From a checkpoint of a small transformer trained on Wikipedia.
Size: 13 layers, MLP 512 GeGLU.
Architecture: rotary positions, no biases in attention or MLP, tied embeddings.
Training: a variant of Muon for these matrices, 243M tokens, 14832 steps.
MLP neurons of a small language model. Each row is named by its layer, matrix (down: output weights) and neuron, and shows model dimensions 16-143. Each number is 200 + 40 x the weight over its row's rms, rounded and kept within 0 to 999. A neuron's up and down rows have the sign that makes its largest values positive.
A block is one neuron, or neurons of one layer that tend to fire together. After each block is what it responds to, as a language model described it from the Wikipedia text at the highest values.

L7.down26,149,205,200,199,217,197,221,143,123,202,175,214,102,215,238,196,231,177,187,196,146,223,210,144,302,174,180,139,273,222,250,158,169,135,173,221,253,234,152,165,223,213,233,199,257,232,290,217,248,189,145,210,152,239,167,202,195,174,160,132,214,232,207,160,193,176,208,165,166,139,176,231,169,168,192,294,248,146,199,241,210,167,256,213,208,208,196,248,176,121,201,203,140,174,180,219,147,294,219,199,229,256,143,173,238,204,233,312,246,177,205,67,229,225,173,236,195,194,230,213,180,191,221,221,192,227,207,220
L7.down72,119,248,187,242,226,130,214,235,213,133,144,187,151,220,203,196,135,228,133,132,148,101,178,159,163,245,181,185,230,174,194,157,147,217,235,195,179,137,231,199,220,228,200,202,253,180,249,244,229,168,244,254,204,169,194,257,188,184,190,260,216,285,228,212,204,182,234,231,210,251,96,163,114,233,131,220,215,228,235,200,202,179,251,197,173,200,255,258,234,227,169,159,240,198,240,188,188,251,150,234,178,140,125,255,225,199,202,178,186,159,208,187,266,208,147,231,163,210,279,179,197,227,193,299,178,211,184,236
L7.down80,237,204,250,180,227,225,254,155,230,207,235,212,223,263,208,165,174,199,228,246,162,184,257,236,205,153,123,170,168,177,222,204,197,262,171,177,207,233,139,225,146,243,169,193,140,215,156,210,231,222,133,179,197,187,142,175,207,219,145,171,146,170,233,137,191,184,244,218,170,176,130,141,160,210,195,227,181,130,197,191,156,213,218,203,174,124,168,177,213,215,194,215,265,165,368,215,149,177,183,241,137,224,192,216,209,180,210,179,167,175,157,164,243,167,166,236,197,201,194,251,222,215,179,176,205,191,249,305
L7.down96,249,283,132,239,212,238,205,221,168,207,178,197,223,162,162,188,204,151,248,175,184,89,185,194,312,245,205,230,177,250,221,204,223,206,229,154,228,261,142,166,158,162,177,131,134,188,215,142,167,195,210,241,283,151,287,188,164,224,196,193,177,212,208,253,188,123,198,232,195,252,212,185,153,251,158,185,146,174,216,196,171,225,242,245,131,217,301,290,261,170,256,145,195,199,248,192,143,174,211,231,166,211,217,201,185,139,198,135,159,243,188,217,195,233,118,185,234,226,194,163,152,196,194,251,213,234,243,210
L7.down100,215,191,198,242,210,219,145,236,263,209,182,247,226,191,155,162,134,265,227,208,209,215,200,241,184,191,204,244,194,159,188,201,211,159,204,149,227,293,170,235,209,163,213,194,212,176,253,160,188,222,156,136,239,255,215,153,217,177,180,235,240,188,263,175,298,207,212,148,187,199,197,245,222,225,275,182,174,224,218,240,193,201,167,137,214,152,250,212,301,185,242,213,225,193,214,224,85,253,185,191,177,332,226,207,221,237,108,233,223,261,180,193,137,229,255,142,203,211,164,221,236,192,162,205,172,186,187,175
L7.down105,196,245,285,130,207,292,223,173,117,206,179,206,116,132,203,165,159,152,285,199,201,189,208,177,227,132,267,220,234,223,166,172,151,178,170,128,155,207,160,208,151,177,198,195,131,241,137,164,214,215,271,140,209,160,215,264,263,196,170,220,181,175,195,165,229,208,196,206,282,180,222,238,234,154,211,188,165,193,202,211,196,208,204,229,262,252,122,148,156,231,271,184,144,177,295,199,148,140,196,174,205,245,166,160,165,213,213,203,194,239,178,179,173,145,226,161,160,130,197,259,156,211,178,140,159,169,177,157
L7.down120,232,146,261,150,215,209,288,216,172,132,196,179,260,224,240,212,191,194,217,258,155,203,232,258,258,182,176,205,252,138,248,156,240,158,211,244,153,230,227,188,203,221,207,223,233,155,285,156,157,160,161,147,205,226,140,181,240,213,174,174,168,148,143,282,163,164,185,169,204,208,181,174,224,137,164,191,213,163,214,207,213,232,190,213,201,232,142,208,245,168,253,177,181,197,215,195,53,226,149,247,153,256,211,224,274,173,104,188,161,246,277,164,215,228,160,217,206,238,198,161,263,141,183,151,210,188,279,217
L7.down132,169,290,124,166,139,162,269,220,147,212,220,257,201,201,175,168,166,249,256,194,213,234,138,214,222,181,155,211,188,187,171,178,285,153,218,200,164,214,229,155,185,101,214,212,271,201,190,179,206,155,192,186,175,215,193,232,165,218,198,253,173,208,157,204,176,193,222,176,204,161,202,183,168,145,213,204,193,152,151,127,202,213,174,170,182,251,148,216,194,260,225,218,120,207,149,224,181,180,158,203,207,311,212,160,164,234,230,172,267,237,178,166,224,210,180,188,150,125,93,210,179,144,115,196,207,185,205,209
L7.down170,211,246,136,204,178,150,154,166,248,215,209,311,233,137,181,168,191,168,164,202,168,167,140,233,267,232,144,233,227,196,218,262,236,169,204,217,205,183,231,180,163,228,180,162,128,203,156,213,203,183,175,184,124,196,169,195,203,175,218,260,182,214,176,143,176,204,194,278,237,199,166,233,252,194,236,181,224,296,127,185,172,255,184,181,242,174,218,183,207,191,217,220,205,243,241,154,218,176,158,240,206,230,224,165,217,190,189,153,185,271,200,137,307,227,294,199,197,246,198,157,204,210,152,171,158,200,209,234
L7.down245,294,251,163,187,228,135,254,221,242,209,236,154,211,170,162,161,140,189,183,212,206,205,194,220,190,211,172,167,111,172,217,202,160,164,228,154,201,200,188,199,272,206,201,242,210,181,172,220,213,190,220,171,212,210,213,222,279,200,261,214,129,198,166,170,238,164,150,194,195,270,207,202,159,206,177,248,184,194,262,250,193,202,231,253,231,107,229,171,157,182,194,201,303,164,252,212,77,180,255,179,226,245,128,178,231,156,193,193,265,125,249,143,277,213,212,180,128,181,205,170,191,198,254,143,149,174,181,160
L7.down253,183,137,242,196,231,226,167,229,233,227,153,227,191,265,159,227,179,192,193,155,165,214,204,183,112,184,238,165,139,214,219,243,166,212,168,189,198,282,204,220,206,139,241,186,177,216,172,164,195,186,253,227,170,142,188,243,211,201,239,196,236,215,208,193,202,142,188,245,169,200,259,155,208,205,204,196,204,171,256,275,169,257,220,192,258,214,145,268,264,238,165,227,154,195,191,218,37,178,213,230,210,244,215,245,136,224,259,302,205,195,194,250,260,268,216,221,221,177,170,256,213,194,229,190,151,283,197,219
L7.down313,202,267,203,220,165,284,155,261,203,202,214,220,165,284,138,185,196,213,214,226,194,250,216,216,202,129,237,224,231,233,182,166,154,267,221,271,145,173,180,207,214,247,203,125,197,203,208,152,205,172,175,149,221,250,171,168,192,198,220,159,301,184,212,216,236,165,181,245,169,174,237,190,177,208,195,216,150,174,186,229,216,253,180,238,221,130,176,275,129,149,190,303,208,206,191,269,198,256,179,297,193,266,155,247,214,164,158,178,211,258,191,236,258,218,203,215,183,194,264,228,196,278,251,245,230,225,218,169
L7.down321,171,187,257,240,233,172,210,171,276,198,229,183,154,156,199,131,166,257,171,181,155,240,253,200,207,212,213,179,283,201,176,172,214,207,241,136,177,167,299,190,220,179,191,197,208,198,248,143,250,146,169,257,265,230,186,192,227,182,124,218,191,206,206,198,175,161,182,258,261,302,244,95,169,227,178,216,125,218,242,115,208,235,180,236,198,202,226,222,183,178,212,199,239,186,262,252,184,160,157,109,260,195,194,156,168,187,197,225,232,112,152,247,257,151,154,171,217,150,221,178,153,171,141,192,131,209,250,222
L7.down334,221,146,215,123,167,161,299,266,162,213,176,286,173,238,126,209,97,124,202,234,171,207,178,186,255,213,210,212,167,168,218,211,194,236,206,189,192,226,250,242,137,155,234,112,198,129,169,220,236,219,159,182,248,125,252,228,168,235,136,231,153,145,151,231,181,171,184,306,156,222,189,212,178,214,206,198,136,176,117,234,223,205,190,186,196,208,134,164,259,246,193,236,170,128,332,251,125,153,253,167,211,241,187,194,157,190,231,154,154,237,167,176,174,244,140,238,192,243,170,233,217,196,172,201,215,227,217,212
L7.down450,192,256,179,228,176,199,222,150,237,249,215,215,212,127,196,177,222,180,185,147,202,185,157,200,252,139,277,200,221,182,150,155,239,159,196,217,257,203,187,141,157,182,152,225,165,247,143,195,253,256,205,170,197,194,136,286,172,175,252,160,215,158,178,143,244,249,241,179,170,222,193,223,175,225,260,207,171,202,246,208,193,170,183,182,235,135,178,195,192,236,232,144,214,218,298,221,69,209,225,138,146,342,222,238,223,124,217,208,234,183,112,130,242,204,260,130,245,164,224,165,226,188,241,196,204,135,208,246
L7.down480,155,188,246,179,270,168,248,203,172,225,216,172,163,164,198,218,218,263,216,222,188,264,221,198,234,178,226,218,144,247,238,192,145,209,189,239,192,171,173,229,196,246,134,240,233,269,214,185,241,216,226,217,198,269,189,192,180,254,250,170,200,174,204,181,208,271,142,225,177,144,204,245,188,219,255,274,167,208,137,218,206,186,241,230,186,193,206,191,187,158,206,171,167,159,274,198,137,222,157,156,231,262,225,224,159,218,230,180,160,126,275,304,188,190,180,194,163,224,214,150,226,313,240,262,173,262,259,186
Linking prepositions, mostly "of"

L5.down45,153,269,214,211,231,104,132,167,142,187,247,191,200,233,201,267,152,200,210,173,213,205,184,288,262,235,201,269,246,161,185,222,230,196,169,221,199,159,202,238,187,163,200,240,234,202,242,173,195,228,110,210,161,196,154,249,147,287,136,145,191,171,189,194,186,168,164,182,224,221,155,158,208,181,212,272,198,161,151,184,213,231,195,143,208,188,205,275,235,250,222,194,145,196,193,166,78,156,195,224,93,199,178,216,193,145,199,161,224,229,182,255,194,156,248,210,252,119,196,201,213,107,184,167,170,169,218,173
L5.down272,178,128,213,147,189,242,178,205,200,272,201,231,235,184,239,199,210,253,218,224,186,244,150,256,194,198,188,236,171,174,161,217,210,216,172,178,126,283,256,204,233,160,214,167,231,273,155,175,195,210,212,185,156,187,232,181,172,206,230,197,234,238,213,255,235,151,191,161,180,165,222,155,245,203,163,216,129,181,256,216,223,200,232,171,211,269,160,208,242,175,203,243,193,279,201,307,227,109,174,239,233,205,251,167,220,184,259,203,212,151,142,201,173,228,232,185,235,214,148,201,143,189,229,193,204,155,241,220
L5.down357,213,178,139,194,208,247,212,191,187,187,172,109,190,287,220,251,238,164,247,206,150,162,189,200,156,148,150,191,213,70,176,224,206,217,157,179,172,222,134,181,274,206,170,233,231,167,243,172,96,187,287,236,170,216,158,188,136,260,167,197,151,233,117,227,267,220,284,218,222,231,238,187,212,120,231,201,254,250,223,169,172,203,195,191,199,181,216,120,131,281,136,154,118,192,201,207,161,185,197,183,210,117,150,226,220,204,203,207,164,166,172,222,203,237,278,196,137,218,212,214,193,167,223,157,214,262,209,193
L5.down464,269,230,174,174,293,244,208,196,165,195,140,206,256,150,206,209,209,233,223,222,223,229,228,201,252,203,200,132,218,120,202,156,180,243,253,204,215,155,148,178,200,196,157,222,263,159,247,201,164,251,110,242,192,190,230,156,137,206,201,142,231,272,249,201,250,151,180,128,231,201,273,231,259,135,252,166,136,228,145,141,236,243,220,230,198,188,295,166,216,192,228,157,189,154,143,200,201,167,166,181,193,230,177,202,250,197,221,221,177,261,177,201,233,272,200,189,209,210,147,244,252,216,203,206,248,190,181,243
Continuations after in/as

L7.down42,201,224,221,172,272,215,223,238,252,211,232,224,250,274,201,250,199,299,121,218,227,188,153,195,133,158,189,178,169,236,260,168,185,251,166,245,215,196,235,204,216,242,242,223,220,145,211,154,239,229,157,196,185,153,159,213,243,208,215,233,294,204,182,227,198,183,190,155,139,122,205,181,205,237,184,211,246,221,216,271,206,221,185,166,149,208,143,249,186,217,200,151,118,200,285,180,235,198,191,268,193,198,210,243,245,184,171,163,155,236,195,210,175,283,231,180,279,169,237,190,165,142,114,148,195,152,184,227
L7.down46,123,206,214,170,184,236,236,235,208,215,208,150,158,174,181,203,135,193,247,200,180,183,192,255,257,112,226,191,196,198,271,215,222,236,228,253,142,184,214,187,210,220,203,215,188,181,163,199,185,185,247,219,204,171,200,190,154,133,206,178,233,156,169,278,176,172,125,214,188,199,220,180,200,319,212,246,194,228,186,175,289,285,153,324,208,125,179,245,249,257,172,148,163,253,191,250,191,176,187,265,205,191,207,229,259,189,234,197,167,139,245,279,236,165,135,128,197,258,176,222,205,177,137,210,209,191,192,238
L7.down146,162,276,193,128,98,221,191,186,204,193,166,174,217,162,213,186,197,149,184,209,155,277,151,143,179,180,194,179,186,118,172,240,164,198,185,186,266,217,192,135,192,226,210,197,186,222,180,244,201,221,146,224,196,162,163,195,193,264,153,184,216,184,195,253,181,192,223,227,330,195,130,218,162,198,159,256,98,159,255,206,168,299,245,194,273,143,229,195,232,165,212,172,159,242,174,191,119,162,187,204,165,167,182,275,222,235,203,149,217,181,189,287,248,230,260,161,186,82,221,186,154,226,199,222,166,252,206,198
L7.down158,213,216,183,196,153,201,236,169,120,195,154,218,190,185,260,247,177,172,196,192,236,154,215,242,189,245,257,208,185,240,246,173,252,238,193,242,155,181,194,257,211,211,250,129,210,255,192,249,197,229,187,194,157,215,142,188,249,209,228,230,206,284,232,219,304,200,190,287,179,160,208,218,167,202,177,181,296,257,191,112,215,113,265,243,180,185,228,159,101,211,187,167,210,166,140,274,209,219,151,184,228,146,210,162,208,116,337,205,248,133,207,171,217,170,198,237,247,246,163,203,170,133,145,147,186,223,267,262
L7.down161,203,176,246,255,220,143,181,249,154,96,193,228,210,183,194,122,184,115,183,114,166,164,232,167,293,172,198,182,220,201,227,208,156,181,183,262,229,264,182,199,160,151,139,210,205,175,189,185,202,160,199,189,203,195,206,248,166,124,214,176,190,254,183,210,185,232,159,233,186,223,178,218,145,251,126,220,196,175,200,221,236,189,154,219,146,183,169,251,166,248,217,186,222,139,196,198,218,193,172,142,139,233,278,209,183,187,134,157,234,249,189,174,221,153,180,179,114,193,136,229,244,171,200,192,249,186,196,205
L7.down177,231,198,265,176,172,247,232,174,183,278,259,187,237,219,224,179,174,151,243,212,248,159,174,189,203,156,187,219,186,177,164,244,208,214,174,164,203,173,242,164,186,189,251,208,143,191,222,134,207,188,303,179,178,189,210,198,218,168,126,162,171,251,285,196,157,222,92,227,227,295,210,187,175,218,175,167,190,161,200,211,185,147,212,271,119,284,183,190,196,203,259,156,174,77,242,315,134,215,153,158,189,247,181,254,199,223,200,183,143,187,203,202,147,193,215,159,183,108,262,201,158,233,166,178,163,194,242,138
L7.down182,187,236,161,209,155,277,184,257,218,221,239,238,210,245,179,181,224,206,250,192,235,255,169,139,253,176,196,210,171,219,158,162,226,198,220,166,164,231,118,247,165,229,157,163,190,244,230,246,220,169,231,165,151,210,202,228,232,226,162,123,296,200,181,151,199,236,207,211,243,235,228,168,206,145,253,179,84,169,210,189,133,228,191,144,245,176,201,223,235,263,196,104,237,293,220,201,260,253,200,191,207,173,220,194,206,198,180,215,182,217,188,275,189,164,150,234,207,246,222,259,238,225,182,205,140,245,226,149
L7.down229,226,196,214,246,200,228,195,248,211,184,149,150,189,225,172,175,224,219,150,235,183,207,235,264,262,195,205,246,190,216,225,179,175,186,243,163,253,258,196,237,182,159,181,213,192,235,186,259,203,190,215,256,222,185,286,185,134,158,209,204,278,186,156,239,225,141,207,234,140,231,209,166,243,162,214,224,239,158,219,193,114,292,150,271,146,281,222,194,154,214,211,125,220,235,177,280,217,236,209,253,181,209,199,202,201,255,212,177,155,183,190,237,164,88,187,158,128,251,157,225,212,212,224,226,152,243,173,177
L7.down258,155,206,220,180,152,236,176,257,163,104,163,176,127,155,222,196,190,204,184,220,165,200,179,188,239,163,188,210,231,236,274,178,211,243,171,157,212,174,173,188,165,192,170,170,132,242,225,175,194,172,187,265,183,242,224,241,143,208,219,229,214,211,216,214,233,191,218,183,217,163,224,184,198,168,153,231,192,174,160,174,224,238,189,212,193,213,157,285,193,222,205,198,161,221,223,147,193,213,142,210,101,129,222,138,167,167,185,203,155,319,142,106,217,169,97,159,237,153,200,191,169,113,163,186,256,190,227,256
L7.down270,182,144,196,188,202,201,160,183,261,165,180,211,199,191,161,251,127,183,200,220,263,192,234,175,240,198,229,167,158,232,173,207,179,134,242,155,209,148,163,194,230,243,195,89,281,192,181,161,217,110,171,156,151,239,247,214,230,231,164,241,242,193,162,232,178,218,159,174,155,192,243,197,142,202,168,193,247,171,158,221,274,223,227,236,191,263,161,120,191,206,155,219,221,190,173,263,188,224,248,224,173,230,174,228,199,180,188,232,190,202,156,176,193,212,219,188,159,211,195,236,131,175,174,258,168,121,196,205
L7.down303,228,185,281,207,148,224,222,160,191,189,231,164,220,210,146,256,230,249,184,183,175,219,232,185,156,124,137,251,185,189,191,163,226,239,293,145,214,181,232,131,184,279,237,190,189,133,158,250,176,176,165,274,226,210,163,180,240,191,151,176,191,135,220,222,145,172,115,257,211,210,153,153,182,173,153,271,166,201,206,205,197,236,194,143,140,221,192,232,216,256,183,212,159,152,290,205,164,208,105,158,211,260,267,285,220,251,149,168,178,190,141,229,185,209,147,146,222,201,286,208,174,160,187,205,231,206,178,231
L7.down305,197,228,173,201,273,207,121,153,207,137,215,248,219,166,185,227,195,221,213,166,171,170,238,239,210,176,273,218,181,223,295,244,198,138,241,204,186,266,194,254,239,217,221,194,258,239,139,216,165,283,295,180,203,212,166,222,243,238,145,239,183,213,137,171,209,203,205,110,206,257,180,181,230,257,162,204,126,221,244,260,222,226,149,163,239,156,152,225,158,199,266,239,191,197,218,165,183,208,155,242,206,232,207,178,256,185,167,155,250,289,210,265,114,242,192,182,280,197,236,234,187,196,262,259,181,220,208,267
L7.down413,179,204,245,214,212,148,186,216,227,176,210,193,154,261,189,169,174,197,215,274,257,217,147,165,247,140,179,153,189,124,283,190,220,247,247,231,217,232,222,244,146,114,210,172,260,172,180,161,184,204,268,158,179,130,185,179,159,185,195,222,277,181,218,293,179,237,141,217,206,206,218,161,210,224,205,183,222,124,177,260,238,146,210,217,154,148,218,157,224,279,213,222,134,168,161,206,156,146,92,218,197,176,244,119,254,223,245,193,220,164,204,203,196,205,175,192,267,125,259,247,226,261,212,185,243,262,205,215
L7.down464,231,274,148,217,180,245,238,152,207,176,122,153,137,277,227,209,127,209,251,136,165,183,118,225,224,171,170,203,187,179,243,180,212,166,201,195,260,227,208,198,181,221,234,227,210,163,200,155,232,189,139,164,136,175,217,144,220,200,223,128,236,224,130,188,158,182,150,203,194,256,140,182,200,137,122,158,189,242,212,220,232,252,219,179,176,186,137,227,229,213,169,116,181,185,269,125,132,241,196,235,97,256,203,261,250,240,215,189,230,262,186,158,256,205,204,223,262,149,223,159,140,269,212,146,249,176,205,202
L7.down469,163,186,227,211,207,216,246,190,165,213,241,194,214,186,171,255,205,266,270,188,135,171,227,246,182,182,278,165,228,216,60,117,240,169,207,254,259,110,221,242,197,240,207,158,202,140,190,159,234,189,188,225,144,237,197,154,174,148,210,160,207,272,256,214,126,203,159,257,167,196,166,235,250,247,110,234,290,185,136,227,230,243,262,206,208,149,272,188,197,232,215,222,132,170,179,180,230,217,173,115,265,237,189,195,238,199,164,150,136,140,177,167,177,190,204,200,191,243,196,202,213,221,221,123,210,164,152,181
L7.down504,182,220,161,211,131,166,211,190,151,180,105,224,201,166,195,184,159,190,235,138,172,203,215,229,153,165,194,144,187,199,180,164,187,145,255,177,215,185,222,219,237,172,241,196,198,223,270,168,184,119,303,215,215,193,172,230,202,148,164,136,272,203,236,192,293,178,198,176,184,269,239,218,217,169,220,159,160,232,180,170,108,225,233,212,226,241,232,185,150,235,163,126,185,158,173,242,175,217,232,134,216,183,182,217,292,148,231,217,277,211,208,223,178,168,149,201,154,195,218,186,118,242,199,168,218,214,164,173
Location-phrase noun modifiers

L8.down76,128,219,215,282,227,171,206,263,236,182,167,230,290,174,220,234,133,185,179,233,212,185,209,235,223,195,212,238,191,171,206,206,255,202,204,189,270,189,198,164,285,268,281,130,263,205,222,241,170,180,136,205,177,306,204,208,203,169,217,197,164,219,212,189,216,256,214,168,203,172,205,287,173,246,303,216,130,245,139,165,169,222,224,211,247,151,279,185,198,182,186,138,226,170,175,275,198,229,171,190,262,184,204,172,183,233,254,181,164,187,207,189,134,265,178,161,269,291,166,125,202,182,222,193,220,166,234,148
Geographic location phrases